config.toml
num_hidden_layers = 8
hidden_size = 640
num_attention_heads = 5
num_key_value_heads = 5
head_dim = 128
intermediate_size = 2560
vocab_size = 32768
hidden_act = "tanh_gelu"
norm = "layernorm"
norm_place = "pre"
norm_eps = 1e-06
positions = "learned+rope"
rope_theta = 10000.0
rope_fraction = 0.5
qk_norm = false
attn_scale = 0.0884
bias = "none"
tie_word_embeddings = false
parallel_block = true
init = "uniform"
init_std_qkv = 0.0222
init_std_o = 0.0222
init_std_up = 0.0222
init_std_down = 0.0111
optimizer = "muon"
learning_rate = 0.00782
lr_mult_qkv = 0.4
lr_mult_o = 2.0
beta1 = 0.95
lr_head = 0.00502
max_grad_norm = 1.0
warmup_steps = 200
schedule = "cos"
final_lr_fraction = 0.03
batch_tokens = 131072
max_seq_len = 1024
doc_mask = true
z_loss = 0.0001
train_tokens = 1360000000
max_steps = 10376
dataset = "wikipedia_en"
MLP neurons of a small language model. Each row is named by its layer, matrix (down: output weights) and neuron, and shows model dimensions 112-207. Each number is 500 + 50 x the weight over its row's rms, rounded and kept within 0 to 999. Numbers have three digits each.
A block is one neuron, or neurons of one layer that tend to fire together. After each block is what it responds to, as a language model described it from the Wikipedia text at the highest values.

L4.down950:443572433448551500490453455483440504523513612433562471501413518490426457472501541445464597573483525536516484488488521467465438437529564485513438462481526508493598452459466557513458456437474556473455417440434414421480469473476482457514567520420534502395466548526458482476536468461516490580
L4.down2542:574483488508539503453426543579475509409433511501446444489493494552439472575413526479463508473519500495531504416513481528469497413589466487554531487443465564524516569445467489547431515401451436501453450535534521451565476513495425512413488435539473552534518416433485529448420623510414479554
Responds to: List item line-ends. Line breaks ending a bulleted list item or table row, such as cast lists (actor as role), career stats, and table headers, before the next dash-led item; more weakly, sentence-final periods and table-cell bars.

L3.down379:404559509444469467568442553531485481540498432488523449503474394505558578471481397402502555541628600563481467439450508547544435508500535516546449530499507512530497515527525478497530555487501617516521605454505539474535464486452477480425478367464488484506514511436482486569468507479473482552
L3.down502:453563510462519552472548463540568433419450563525493577495465527553465494530509512643555484554536628567431502565539520467578494512562497536511556553554416433518571601581577605459490645493437531454540528510525587488482437524516440467451465580429497481453573440544601536513452464451455506536
L3.down811:529466509498477547425561581548511628535445498478458414478473535484421487468522594495468466486508478492548453463558519441496511566533538474452514455494544585524499579412522555412573593457453481509485550573521466529402494541586545516449472522614416549497487504534509535432479523468475438530
L3.down967:458432471450458442519477515557445472430517589497525494462458447450479510454584427411535534519490505518479439466572463467579483379527477516583527428539491555508395489456498469522485570547582491584577567516535556454507479419594497464583522499419526651551510497407502467466467453474523536477
L3.down1246:463497432455491566480564441494441487520526437511524396506428554497447461550517477420516415442468581414552510581510577603412503482468525510440509548446582540616378496503535560524515502491415445465459440388445572516543565575460438397494461503498491488512417560452538573536448480539483509535
L3.down1480:437422588486447575452522490430538418462584586474498428438552489600504527526526445615594581436470544444504497491465516447545563489569562483525513538563502462482472528490417545490427469450476582467519576527426466509438483445512475483494574571415533532557546596511495480563502490475444464508
L3.down2325:477507388457385439403506426393421498406446451465424472481455558502427469448530572540491617500523498546512561459550471465406581453442530529532466523452518549588554578476407508600511426529463433567469472477517550465497460405576560499534496511438508478542549524545413484591537466485491539485
L3.down2517:485508506527489489561375533457432494501495520634482460455493504441462439568485511543414535486517547498486405364529533472496484459534497536448454507468527483570486509473462489534474602633573465499495533554487480474552477409508517490483560468430517471556518541485507491460472539580598437577
Responds to: List-item line breaks. Line breaks ending a bulleted list entry (cast members, places, software) before the next dash item, plus "also" in "There are also".

L4.down721:612585521541446459537513503573524431587450598511549516490501464525415561443465503503467420513508569527474532511483433555549471472583509533527558481496587550529386514415511580496394598457475518432385455405489485483440454449592478454497613521449545388557542442468511616510481448500417434514
L4.down2035:426450539451553537494535599439514413584484508578571532457496446516508547526486514491477364522549568483525566648509506564559429490491519378437464518538500584449570464482547555488469493417507433503427468439484507520526388453543527522533398514458549546530494587399528576528467520568523510512
Responds to: Stance and feeling words. Words for someone's reaction, feeling or attitude in narrative or commentary, such as exclaimed, admitted, feels, angry, mindful, restless; also opening quote marks and hedges like kind of, sort of.

L3.down2:588590488477500493402521536468588454484419495527463580486504527528461506493423486470475521558498477455486594506555469450527501574393488546473552523500461505398461384494510577467518531589448581612461383550569546446501437568441510451505474445562409527495540498550458503518422425483541536512
L3.down289:599502457460522497443476521501454498526530485568514535465504409417590451623461462568499540453485502503592512481612455553547458582500485483476541511515579489407557471484577539375377545465530500460402516460473597531467485462498490570559470468543599444470373539511502529613552447542528496554
L3.down866:446497500654564481455499520585548477519462492528493557440520506455527474511420490465520488469509601458573536475485520496526420600411514484470566545498508532409407506457532595475487525440435511461406472486498505496408525424607468501552514512470498474522515536607487548525469451487517476553
L3.down1079:482475550447503475579474399510526496519499460457413383575517555553488614460579503479545469439514444483557465511337545551595504521495444505475470510462505413531485514478454514540536480505374519443475465531507494474540429518495513434493432553585550536576492471500487498434478548409416581534
L3.down1189:508545438484587513512458568533449481434512510437526446441491516463617480568492466453510560464491482552546478518485571464512493451483457565559562416447578471505431445538548472493470455526565533518459473372540543549415592509500546523503536500463530527559549432521526519457461454494472527462
L3.down1634:513499451456489509520501376457444542463585508561488527547530459539548439456440469434494500455420515495487468513504527586499518594471548478483455532472518524430506447490497495436488548551449529496435477487411548571477501535513506542473583436496495549438535466462380573543489520520586467543
L3.down1676:463538413521494429531487519487463521501481512560485537464523542474525448386506401481476430559424521526453591555534581598559424512536551465386494431421403554529438457526472506524475566531478553534562510556465511419518461504421456423469500476525441424477480524528600512516409520494411630381
L3.down1920:522473537532479459549479449500479461516560459440460347479415427585510503506538546540513456475529334478504517447486551525581484531531478559475518537457496463477498560460472521518476421486475484469529481562522527482508443516484468406519422539538479467524451545496508488483527534480498555503
Responds to: Foreign proper-name pieces. Word pieces inside non-English (mostly French, Spanish, Catalan) personal names, place names and titles, e.g. Saint-Cyr, Domènech, Ordóñez, St. Paul, Universidad.

L4.down1121:467474458546507546525381419507452474476482470403557509473404518430434492520450556547475529503498597489492465480454557461536447511516544543532601551546506468470543472487568574488469528578448507524534512476559487498550508430485537572530542559455439557445497473486536473423535465426428467532
L4.down1791:454535573546485548499413553556522454554508419573527472457498483552443496527494558560512453495481463570540436538416486509410414475476514446501439564549438489464567487430478483585437526451481524514470380477531550544596500536416591495462518454539527524513512511535571535448567448489502554555
Responds to: Closing quotes and parentheses. Closing quotation marks ending a quoted title or term, e.g. "Borderline", "Classic", often in tables, plus closing parentheses, e.g. (Maharashtra), and occasional "States" after "United".

L3.down800:447420552520513517480450397544481539542452538484514523525512504513509544451463495611463490474491530462535521567505520486528517529500399385549545493536443547508483465534526573487481489528490522574491502462544554431502512442519530518508522498515519412457469483447438476479457499537473455465
L3.down1343:499408515575363474537533475378627419458450445505574554449429439501465502523522508527449508512598495619472558509457455453473595496493550501470491542522483472535395581500536437493417485471544499580577537537546542493580453524458491483501465526484501542561425549480445438564566437492464531489
L3.down1409:400543623453493625424469549514515535539483404494583505512429459603474567449429494482551493463551425501558479557459481488515484500425492532458462469468480489474470600501564497516513491511457481531439453540562477429422489493432515551548494473478534548520515435455564411480575509505443502408
L3.down1791:580505456564469435493449542475506496469548463406507491394596492463435507503463507497459514523471486495481510496567461523480442543513447578524475458503526548521449536462496463501479434514474566487505540522471544492514479460588399473529544516433485535539463529403561523447532455484506495581
L3.down2172:506558534461570461561444507457513518410490482435553501494451569578390536516533495488499501416586423513471554531459449517407497475482495469476491511505418387449533430471434467511426575417439393514506584453550437444458461466483478476443557532503542431538471537441521528385585603512579387533
L3.down2264:549437431534619430416394472546544546481414494530508509404470541534466420576492481557542525531591564532513486493466560526583550533512515568410536526493489533441508480508401446539513515514461495562583411521477496532587468499437475440485554505558415511497471508568514433489407444491499486519
L3.down2275:469552539587477509626446501496543593477477506466489507473509470398470467311505550503459437471581557532505522552570547540526477514564460479493528464442452409470499519402449490610514439551493502497497484512494470457451491525460555430481532441418503481419514550510520473469617492514563479463
L3.down2323:491556513597606523428510442354545542487577487509518468495554408544484579488524512629455535495517556563472489471477477451438482555475466534514429457510473526538541441538537436459537492520482468572541383510489525483442459436503600583467510493549476485559393572465510441439539540487525558509
Responds to: Closing brackets and quotes. Closing parentheses and closing quotation marks that end a name, title or aside, often in chart or discography tables, e.g. (Billboard), "Together".

L2.down611:501496554483464586540531458497485490558548439552480584527487528507464524478492433568514483605460439637522554487517494480493547431462439597515479569434492468570497487479545512453504492492486569575501532518404481489528437552601572476503437490467613457611505478529465414563545471458409520471
L2.down1638:505491624506534437382496539497477432560471489536538514494463431509498497554513489565491586503512517547562453438541509515488529482451551480515471488508512503422533631459491502446585596512411406347460493566436509494526474498467397546524465531449496476486554437451490398451517415535470495453
L2.down1701:481497439519531572485545471475558478426457599553524486482519427507515516437464476469369495527509432590519565485482482488502479522541531521590478481479532600479439478508527539478539443503591516452481547453424462503465510483517467511476499439527499586486511566538418613506501531371526508472
L2.down1757:516466561652527541500474424515442471527512491450380513574417463506452529462563509361471520475475503492485498545532406478532510519409473568489529513483442448565439449485448431523527485471495552585551514507568556446479395419564466437492508504505556555559449529487542457516603439454488440468
Responds to: Role and title nouns. Nouns naming a person's job, office or role, often the final piece of the word, as in secretary, head coach, journalist, defenceman, judge, and agent.

L3.down16:503424466602545556471631516442443493502455497580489502588564364456398451512503499500436453495558475563449545521539551487552588532493540507513545541462528381526546520614493515514514493537378576391577554531464562547546467486529480514465555547463493432484455557445532461439453520541481492519
L3.down221:484560485442550477491519497494565479515437488503537458457538486430560522477548572436428489551556463516567551525536481569585441475539491481547553514464531556481501570465491516572452579410442440500485454569540468492463472378477443459560598520455531595543464522509455368586476537475570547531
L3.down565:485480526559492418516526521520468437437521492473411384520522658503539548451465539500498465573458491430501561481436490449529467493500377523502412547580468519495458442551539519489563472573530479557471560537440475479470456485457391468396456542532628539509467489560482448544559523504438526504
L3.down823:521495498501527507516603435487439512520534527488488571516508474588433573506552489477512500515426390581497449532442550443495501507497500516461506464489477512456515508519467442551457496537510506456527512595519510514471482444422573581513486457495422553569531448439451569452507493510473524493
L3.down944:534476560590443527530501509535480575461489437409572559479449505529507531433461513504470409517444536544533512450487502504495532422486424436477524501455401481414497522461501534468465434593469423452496472482544602472484486500511532491471480515532472481500463490485515461511520580523495536510
L3.down1358:465483663545509481475499432627463536521454537496550472578464479526366513485552573443467503479531585654529487523492516592527589563432521522467444506506522510381601494519470543559463523515552601514458450493583433554492445453465471440537553438448551528484517516493445468481426496561497483525
L3.down2200:541486469523541538481530556493475484507489464476500464470466508463469530536521499512455462621500548545498505532506478467527521543442472536576526413437479515531577498399400418559478492478486502530572466429517512566486516528437418530435505519485428541514498533433511517583548538463544563561
L3.down2558:502484494424468616517436482543452477546492475506479467435551566525557527487431413473516426557478514476576538563528414499523500502436516510459467502502519481510528495497548445597596450575499480511533497543462498506477541471455486583610521475545484492516467462509526447494433503465525477458
Responds to: Nationality adjectives. Nationality or country adjectives such as German, French, Russian, and American, usually after "the" or "a" and modifying an organization, army, person or war.

L2.down82:481563502507445527461477529522434467512472591478479426477474483508496415482574432506457485471482513503589484537536436491509515488478385481381492498540551482474541466503495532492412518501445446498454519560538536464480454493505472487557549543558533492495454572556434551489494457443435444459
L2.down785:521504477574570466523494498519523511418448440483554478588500508514550450555438505530537458503530504434476549483540485527571453508545516440534514445383450461541507433419503432494511439484421596578480523439487514517352479497512552480487463431556445587545561535514488566442484443465452527528
L2.down1381:473478516460543501551475476524488451535533506505510536465479526544491617500514557488488474469525527535450528585462510561509523459532530526547510453463491435384479557403542543524528560567462503457507523407505522482457465480546524503527526473447530525565439436508557440415538494390582480526
L2.down1931:517534488599521526564533472458552482469485519472579594436514416516572643495519511484540515465448456410550504536457601519457500510476505535485487482430451493507536513463583535546441491512489544585503557580510496489503488515499582462489553422519444561459551626509449496414510508468569503436
Responds to: List and row boundaries. Line breaks ending table rows after a closing pipe in stats tables, plus commas, and, or semicolons between items in long lists.

L3.down84:490547500542454495489473409460540473558589499575537495502448547535498487472500407456546522476556557482362513550417477461466506446506488442458529517466461419543519544444496480481533478482448495518504494476412513428519563510528517417634486517481526545539531532486505529639405515487562490536
L3.down1198:415444430538502475512501449561465471638471444499567469536574466446576414541439474545558562444535481582557530442529532520516473495531477546484576611449530500498490533572557561483546457438517494551512491509474492486555518527489510416535466538496569395516521531515519419429471447457574578428
L3.down1339:393504548523596416525509484477545541527472420556548436493442587514520503486432414527492580423623503535532457594460506509608491536545512440558483515543524488494540561563519536527474447478514496541417595484493523515507483390525481505493510496527532613500530558507524524521529508507425544541
L3.down1454:433453472506544475474421498538495481504517417498567541473507586382531487435448514443476543430521504534455522539460491464408447440498498522577521466511493475471515567557561467555469458449493531569493542466468502416547476503485502516378490503575564460528494554495508477520500550476484415537
L3.down1917:537467621604463425500557414516403446472483473479525536511483563484578396538577498490640487459494492461529428510478528535520487462491545586494459406540504506379352484527491577506516464489564532403607488559611504610467600468481494549513517490506515446479509459479561530429536544493463477567
L3.down1921:548429467553575560433464456471492470388384491593559447498494560475450399447534429517510568493433441453554555432494469559526476423513571477499564557502545505525434492451471489502461472468561567483463428478448583471460541490528560399518569527573503556458514541499519552463526456493522520538
L3.down2348:549491476511499426463534455493396535510516526528524501523493494498447447519533424542524514584550460472553458501537463421434504496588557467487553507540538537437547489490474473457445458438494476438514429402455466543523464478525478506459536576492608479535473395546582425493454555469586517556
L3.down2514:515504513509376562500427501575487537527567528488499438595519491523450341452488532434543470477502447481530523476487578502479460511484498511518541489401525499418491452528438518447521526461499450420578452498599511463451516543599508413492459594531549532476507534403488503458515641547450535513
Responds to: Wikitext structural closers. Closing markup of section headings (== or === after titles like See also, Career, 2020) and line breaks ending table rows after a final pipe.

L2.down47:449548487508493475612489514376494469512462440515479524510549432526586487507440463563478444548462540495465531458457533448486496513431437483491501482502606426502483454500507518480503423502613468402553515427588481407581433490496558427439512434469493494509575517514426493484431527556529539464
L2.down326:518493494483525484497459566510522474562455448515458533420492580480522480550507514580483557530527608516501469514572524487548423495549528509460486488617545519476469519537485566467531510413492489515528531448531475382452468434497550436552527466392584391511561489441480368585453531538407504520
L2.down423:455456518417469531552440541508493549426467522501519451564490450474447422429558448547617516547431573588485458507448549510586535521589579458432510534399520447490400503485453495462541487474606469516495497576529524459538498462545560367548553459552542450490517502534539456475477523520504427536
L2.down1140:469521501426492574570484491489490518457457448599518516550589511499526515513590483497487484430483621555535570515533502429533538481486433533480590593499551485531422458446498503455416439508503486518524465471454453477612432560484507521456518492572581497558494488553426481592461545499476478524
Responds to: Closing heading markers. Closing == or === marks that end wiki section headings like History, Career or See also, plus table separator rows such as |---|---|.

L2.down107:511393537454449525442512448464476469524393507498492487409527451612458504472595408448479425497520453568545580470511436470493544543558503494522456527546581483508499482506516444534508581519511486468511532562535477432573511562482553515502483528518635438425466528539537465541394437496504470534
L2.down722:552407574455523492445528511532551480530473482467556507509522489532574506546428370497386416503455521550543548405521530482511506463546489467488492432554457550482448527503555577577547569488561437504443533402506501484485484507499535505528503509528532435602439633475390444523409469468509454550
L2.down899:572412530510545498471510543546458453403533376488470465542459375482512530473606463464556530395539515490476514480493447478535527517551482483505560474539542547552434470457630529532491554410503402545548565606538552405515427449487534506497462484548480481505586525498481472475530521552606546563
L2.down2004:449486495399551411450444459458497454554536511498485453581424564560439494490589454523426469569577461561458493460423396566552541506591492605438527494489484485484503544442494536493547520419579589523492511580560493455542444437499516458456538492564536474481439562504561517532495528516365451556
Responds to: Cognition and report predicates. Verbs and prepositions that take a clause or object about knowledge, feeling or reporting, such as acknowledges, thinks, finds, determine, reported, and focused on, knowledge of.

L3.down578:517484513515494484474470454522452484465432450511481428472529485372581473557463490482589432467462510480457494476535462409628522473555548335524482496493453480519539424432402491524557503559488461460521479469464498567542533498516464443574518538412510559571527419506452496492463441369468477493
L3.down660:494414464514646468504445527507510499416417437477573584519523535497521600522506504559470540521462493536413466485428546504486449505441510468492518547435519499544512510573478561448521555464506503507491512465489512622541500472453526515610584555434535487634450553535469465644504511464507454580
L3.down742:399512544580444518471499438567455481461530532361451517517519438482477492463423514464552586499494510593529519521456526425583468433388519469491428466449560470465578497478519465443502523442397539471548481524431565474483549496507460521500383515458468487508453538436418412556484461445473517535
L3.down832:409542467506517505547467446502550515438507497548504528442443466527530488485515551459462513499381489531466569517506517509426544515511462544480557535492566528473512432476509557408540485563540485556425494520507505496506543461454476508506500457462410515411433458505616597483459519498424456518
L3.down911:562487448565530499602524479548551397461546451494443553436535452421538505567479483494434477503512460482514405402514445436444561453451410534577474485433562479536439539480497482487508564486520523458461563562472532480522528453439593451463453484499572451584494515542508533557557549510503441500
L3.down1909:546423429597520504543436486484570458511442475570459448496506489416438510508404407524506513524507487543459514448471397404515469553462543517532452497578575489458489518432518535516479453525516499502546487482423481544588443396600408548473514552520488458601443475521510500494480489591528469498
L3.down2062:482515354516535481527472475445527484419453615482444552523471453609585477496462542498515522550425452518546515552607525487608509587539461514520531488489530481462421534492454499591498482538462537519560421594469529523499445606478544488464552518507389471559500604536493462506495594490536539529
L3.down2216:458408590542521503541424479456388407512471503545523514449567535556417458531468533489452448519566467655465513553535466446500524515503471501460442556551432507523429444479567559448519421440597454537429447520463414535542515496419532534478523531538573516506478561478445506451421498522554592531
Responds to: Date month names. Month names written right after a day number (5 March, 27 June), plus the day number or comma in US-style dates (July 23, 2014).

L2.down44:500495440450478528442442493556542563466510494520493493462440518556482512457511492455605542481487436487528532460499466556477511400499485454517550445520533444481519491494495478485485517575562493493578602473573517542397567501558489503552564498551503453537428446515508490481405384579406454424
L2.down1523:571545565525500484510481460499496563502503543468516500498481458502531586484540523487511449491532413523456558550540535545449484472489559612569490462439499541424474556490580542541447480451487455501475451513462491545482499562522468532511541548483504462495481478473471446543533401414530481589
L2.down1722:447418397434601544470493521492500527592459547485454547485490521467394526521508523471518473533498506498503529537531520513436443440483580541531541414555504562523484565463453495463451482499442498427492478447546451454500483488468563483560485567478547472575435501446506524512501465539613640606
L2.down1936:513491556483530504427608506532471561553497518577462545440597417563475396559573465476552424561535484514485474521515390431530544400468502474551511517495579531568533585556480528524434524485506414520475480528521500522481518524447461489450471582421520589516456551512498563476594535498584469561
Responds to: Nationality adjectives. Nationality or demonym adjectives like British, French, Japanese, often after "the", mostly in military, political and sports history text.

L2.down762:511464484454462487560516501551408500454505486540468437395430537530543445538534479524523439449583528570551555531556496476470555456570466563620531425531520531541534531521387413448475459485489571488560426484406529525553465514527559458502549553462497371491493553520515433519475536444552507455
L2.down864:452458454532483497498461490562472450516597513551557576480496584440508513566496509537480439369546515492482434442428466446429396517503420499520482505466514495598467497493412484480587442566622489446469461479506517566495470446468499444541483545546672509461523616456376494459530507531561503455
L2.down1878:502517562479432621457506472549592432556580477531455453502480525507456500551473528513494574417456484488475543469467428460435512465422382389473599530521378529590410467467502533435581428457423426572492529525465493519430489455371495543425517564549561575509506552581539469447467507591531513509
L2.down2274:515500575573538445562528487479532559462518514562494504499495493491432572488461478542401529506451486523447584459493495534561510553520406501524592557521491470450474386459468544471525479538556497484511535556524509476481515526397488525488526498462461470618383441489533454452347511585510547463
Responds to: Date middle tokens. Month names after a day number and the comma after "Month day", where a year usually follows, such as 22 March, October 26, and in July.

L4.down804:442437471531435475522575476516618498472424568588540516495534385497516446504513454450532481553498610510543524455408504501479459431480495508481443461470492554429514507489521448438416566472528532491505481528497543489461518444592437528552565539589536469520539458498520589486396479490560515526
L4.down1916:462489534491434465510518477516441543531609508419552516487588520566567643542468440468474520521497468424414416528419575552410433472517425462534428487442560540527482570470479457467413492488457516481527469547484522505449504469572465486544480472506440418579385417509436503506527473465560525474
Responds to: Romance word endings. Word-final or mid-word pieces of Spanish, Italian and Portuguese names and words, such as -ión in Pasión, -io in Cattanio, -ela in favela.

L3.down50:525480506421540486499451524506598538558512502572491482607591500390572472526503526425504562468505450401553535482486546533456485464534454466470502568492444559494545537455525462468450550529547576511550520525523538536577502567424630496576443437597516534502489543513543461570498506510596435445
L3.down154:491435544535441555498539476567506516488514438507480598467474451567538512616507441460467478378577459545531519559463477510538601513452484558436411535494361548436535498522553482473492463500430425501415485483431412585404541412396452428484487547503409542539524524547485512536450513486516509360
L3.down281:511434450543426481443616495537478496347534470590432535472483493561505498427503478620435478589476565516498468516531467491496537411486501510479487500463469614501466463434522446506467478440446445482520484479511504545433422546491487528515454516485510524489486419528474441519462531631422515582
L3.down333:479450521497534459495458434531587423391491488478522479487498512591496567383447511422512472529503439518400487467455484505433519517563488569540561562495576540389497554492474452446469557587502520469536486522514614436545388514560589467530347552435515499465469413573472450578542428454438542493
L3.down1531:454415514542449527501558488431514453543539480524442606516386481484514537489446470460459406628387563512525533455497503515572424512478545464542512543410584558485437531465505520444517438476505523520489456478530499464456487542370486443534462499518524519625537470538380421499498492517461522425
L3.down1882:465445425475534422541547448481520557520538425570474622515456578570472486516422494562405543562458433507477509447554407444536507451547528511488496512509544506476544472482616501520530459465531548478507482479560477472418515555560504443527459438557511474531431512468561453502569512552433525490
L3.down2382:502527504474468497588409451512421468582549463355456465455534527535548492461470569437402496504412477587556500450471490440557557439492540373473415569638494524515540559507450468505489494505527457471464533582489478554437487431515480471436448521484551556558463521435575600515533497469476465522
L3.down2491:465458491567523438448539469523427435468499557492463494467468429509443389492585457526558479543504452547488467513509450445422390525512523533455497535582489506543570533510443477399541454508437511573524534540510490524477428439592460429524406498559580501538511421522475552492559540444461466464
Responds to: Role titles before names. Job or role nouns placed directly before a person's name, such as guitarist, director, manager, President, Minister, architect. It also fires on the separators before names in election tables and appositive commas.

L2.down573:430400486490478584533564483458445501516482540497446474457539452442544571442494550500514528477455477566555505598421485427428369511521559432428475474461422546461504466490501422528422463504532443412466474468536451536586652445464466546517462501575365432468468487557531500498533487503435505535
L2.down1048:477409503438412534452469575440546472467477449510490519505470579469541465564524524527541569501504486522558525584454513516516543492410518477403510489501468515496499515517521462550419597417565563468531503547574595524497449474531567450428497582476446375496477493606515510525447471506479502464
L2.down1519:514609519483482598536476560485518521557539500649501480611522452453524540534551468515555493485447547516445472598446486535541504493458426498504550475419487519453464487483451412488473547464445438500534591490508513556563497575544502457562498521478504388496453470533525554478386507450430589494
L2.down1678:430556488518472572530445524547463495561446495588432488549435485357470554491437495452554492480423508467437462551459529452500495527442387416527461522496496544500421491485479441510431544415529529514504600460556549499477427518528528504565470451501525505513468409532488550463428576574396618466
Responds to: Music chart terminology. Words in music chart tables and release prose, such as positions, Singles, and chart in "topped the Billboard Reggae Albums chart", plus table pipes.

L3.down524:507536477507493498491489522576599579483492559475581617401580475500577509444563543486579468517481483500551624460493433491482518563554520438596482406509523548505518442545438499426474476522486459453431472468538514543520485459520418453496503591466498529516529505507557477432476481487444502345
L3.down959:521526495437499462440491535431527532501595494513513470506426472545499413451420463519547538480519543446468619473458461459501455508504572466505535579478495493481610477546432523494545487471443504502404452535584432510538457477491542435499424529586463486484558459559482469599510585480540413432
L3.down1040:486475386417539524512535521456531536518449527443433568500485578464498473500480498525436541492475468479497524392514581422526398567538451557523485529450491426550499476542515493568553482484420505476462567479484470453440539541484533553502459458502551557554459513442436465472499578515540464489
L3.down1614:445471523507591489492479450551515483547439496477498535425466466465513582474389482440513464516620468487525475491518493573549487400460439519529531497538435568433539471494496510465460506481467589491424603509501498445590472429496544504443527493513498478477516487483584528477472505543466571491
L3.down1847:442481465430466530512475526505419506499507512463486555508480517525516420511526502564458550488530557567498504527617530495463498537451580582542569497507481469497536445532490476466467529454481516504426455463466546505535447493502486430503558500551538597344492543478550507539443453495581425449
L3.down2120:444508525463527469544474463462496500397494523514529411587455414420461535454500446576489550519597474465447612565554572520559519504530497538522534541614439435504542471548472512445459474409561546472480556516526552518466559464486553481445417453540462544509519545500513581452441587445517509559
L3.down2334:464435505472480481630450511511550449527490513585596519581418464500446454482497492479526554513533494558467538495469518571468440469464489481515536504470575553535419439532522533457461521459467476473484446563470567481468300464493391591419418477427541470497515499460535506514590484469442572496
L3.down2531:498487580564522493455470444487480499447464447546626395516478474570610576516401493491445543549559599467485549519556499581474478527483530461449516548571529502534475469587542509500372439510495574509415523511380505523568461466432484504473507542552545458509504506523499505456395540451537519500
Responds to: Table row endings. Line breaks right after the closing pipe of a wiki table row (header, data or total row), plus some cell-initial tokens such as 8 or Pts.

L4.down720:504518576467558486532561473607430522484408489492556474484456520538527566496491430541498506498530468415529474567508536537570466461497470465469556478513484400558481501552411537520477509538454520532518577520496561514527528410554494452493415461485417593526403597464539475526493463481556549481
L4.down1234:558458538501503477484557471544442444505523637544579539476452514515512508468448501547541426442534563386446484460494488512524489485493446472497571457473500472536486502419597532457474569551465598462428537573581486482482431533538411628540481475544543576478476516469531600455507570411569482529
Responds to: Table row endings. Newlines and final pipes or values closing a row in Wikipedia tables, e.g. after an empty last cell, final stat 22.8, or 1–3.

L4.down599:482517542519566502576608470512517474524446495575455441520529462453566487511453532547532469544477539470524472524501514527482511526524514543422555552548506526508491520584487481496481490518594473446573474566540524448553507470503488449504527482472487563506485414506479455401489459590469462544
L4.down1120:487504601512483501492435509445501487504446420451495578492512404391468504507511448473489419492515601548483523578571551520598515481476452590504438531478510474506540462493511526560430567446491654464452483561631482562535440446500503457558435500549525509516391496469487537471555503471465414471
Responds to: Section and table line endings. Closing markup at the end of structural lines in wiki text, mostly the closing == or === of section headings like "See also" or "Etymology", plus table separator rows like |---|---|.

L4.down1740:523541468550451453447524445526433490498483483411353552484473411483479492496556564523459498492468508558452463524500553562454501505541508521500534523446632508573527605469440439560535482519427464558502468466491521437549499537564618536551328483535525532418567543499427489520507422521513554595
L4.down1776:588529472487512487471571543568424445396563452538469579578463496502497492532482484521497509532494365600541504529510595564552491470570516493525522569474607556510441530392448572423552501559486477448526473527479503389505484559452476492480412461500489472390488462517513546482412468514445541478
Responds to: Just before personal names. The token immediately before a person's name, such as role nouns (outfielder, coach, architect), by, son of, or a table-cell bar.

L2.down106:470428480535468493466573543481418494427401466493476518452543472520501539482469618559527479439502585461491561468543533543529573473501510454495510517434447528479531448534450508494614524469508546543518561512441436487462511573556561448451548375501506454496595502516499487446483466483479440488
L2.down559:495427589525491415611560563439460427459514411564536500421424456561596488546516502679557458527493550467498583537579552480543595566581562522434567513476469507468423509435593495495507516511502520543466496512482489542484451491471510456502409432405530558454498448577520501546522384482513482465
L2.down696:516450559574526498379449452569430487449467491530480540380485530442436452431630468501443553463550550550510477517581492490443625557481531464466464471545510519526508625513543519537533528533500554409585461536490440405516483467583520508562572455480467585488529537442581619476587513541428419402
L2.down1336:557461528611458407452425408501435517480521510503500481413450528572481492387610343668495439506542462543492522532454542506499506471481465603473500512513463527500547523530527524555508527516462511414470417413548565557513528493516459471520539584526511431485499503561481439565533539452515439473
Responds to: Personal first names. Given names or their final word pieces just before a surname, often in tables and lists, as in Horacio, Michael, Sándor.

L4.down1220:475367572465439491496469539487500538451521477563495399473441558514496516500510446523521481515551492511447571378455485394542560506481545412492535450481458493468443521513535569444523548404483579484452528473505500554532462529571463403494530482504497519441486513502510432546449465530596408531
L4.down1645:481460540470507448582528393557420490486447468499438477486523511405517518409431547537516477500448531541495547523412426452606495564341498457508489521424489501495481496417514623529496586515396486518506552510435522509512505507496491564533373486490486416561476455469497515478547601549486495473
Responds to: Date completion tokens. Final token finishing a date or quantity, usually the day after a month or the month after a day, like September 24, 28 April, July 4.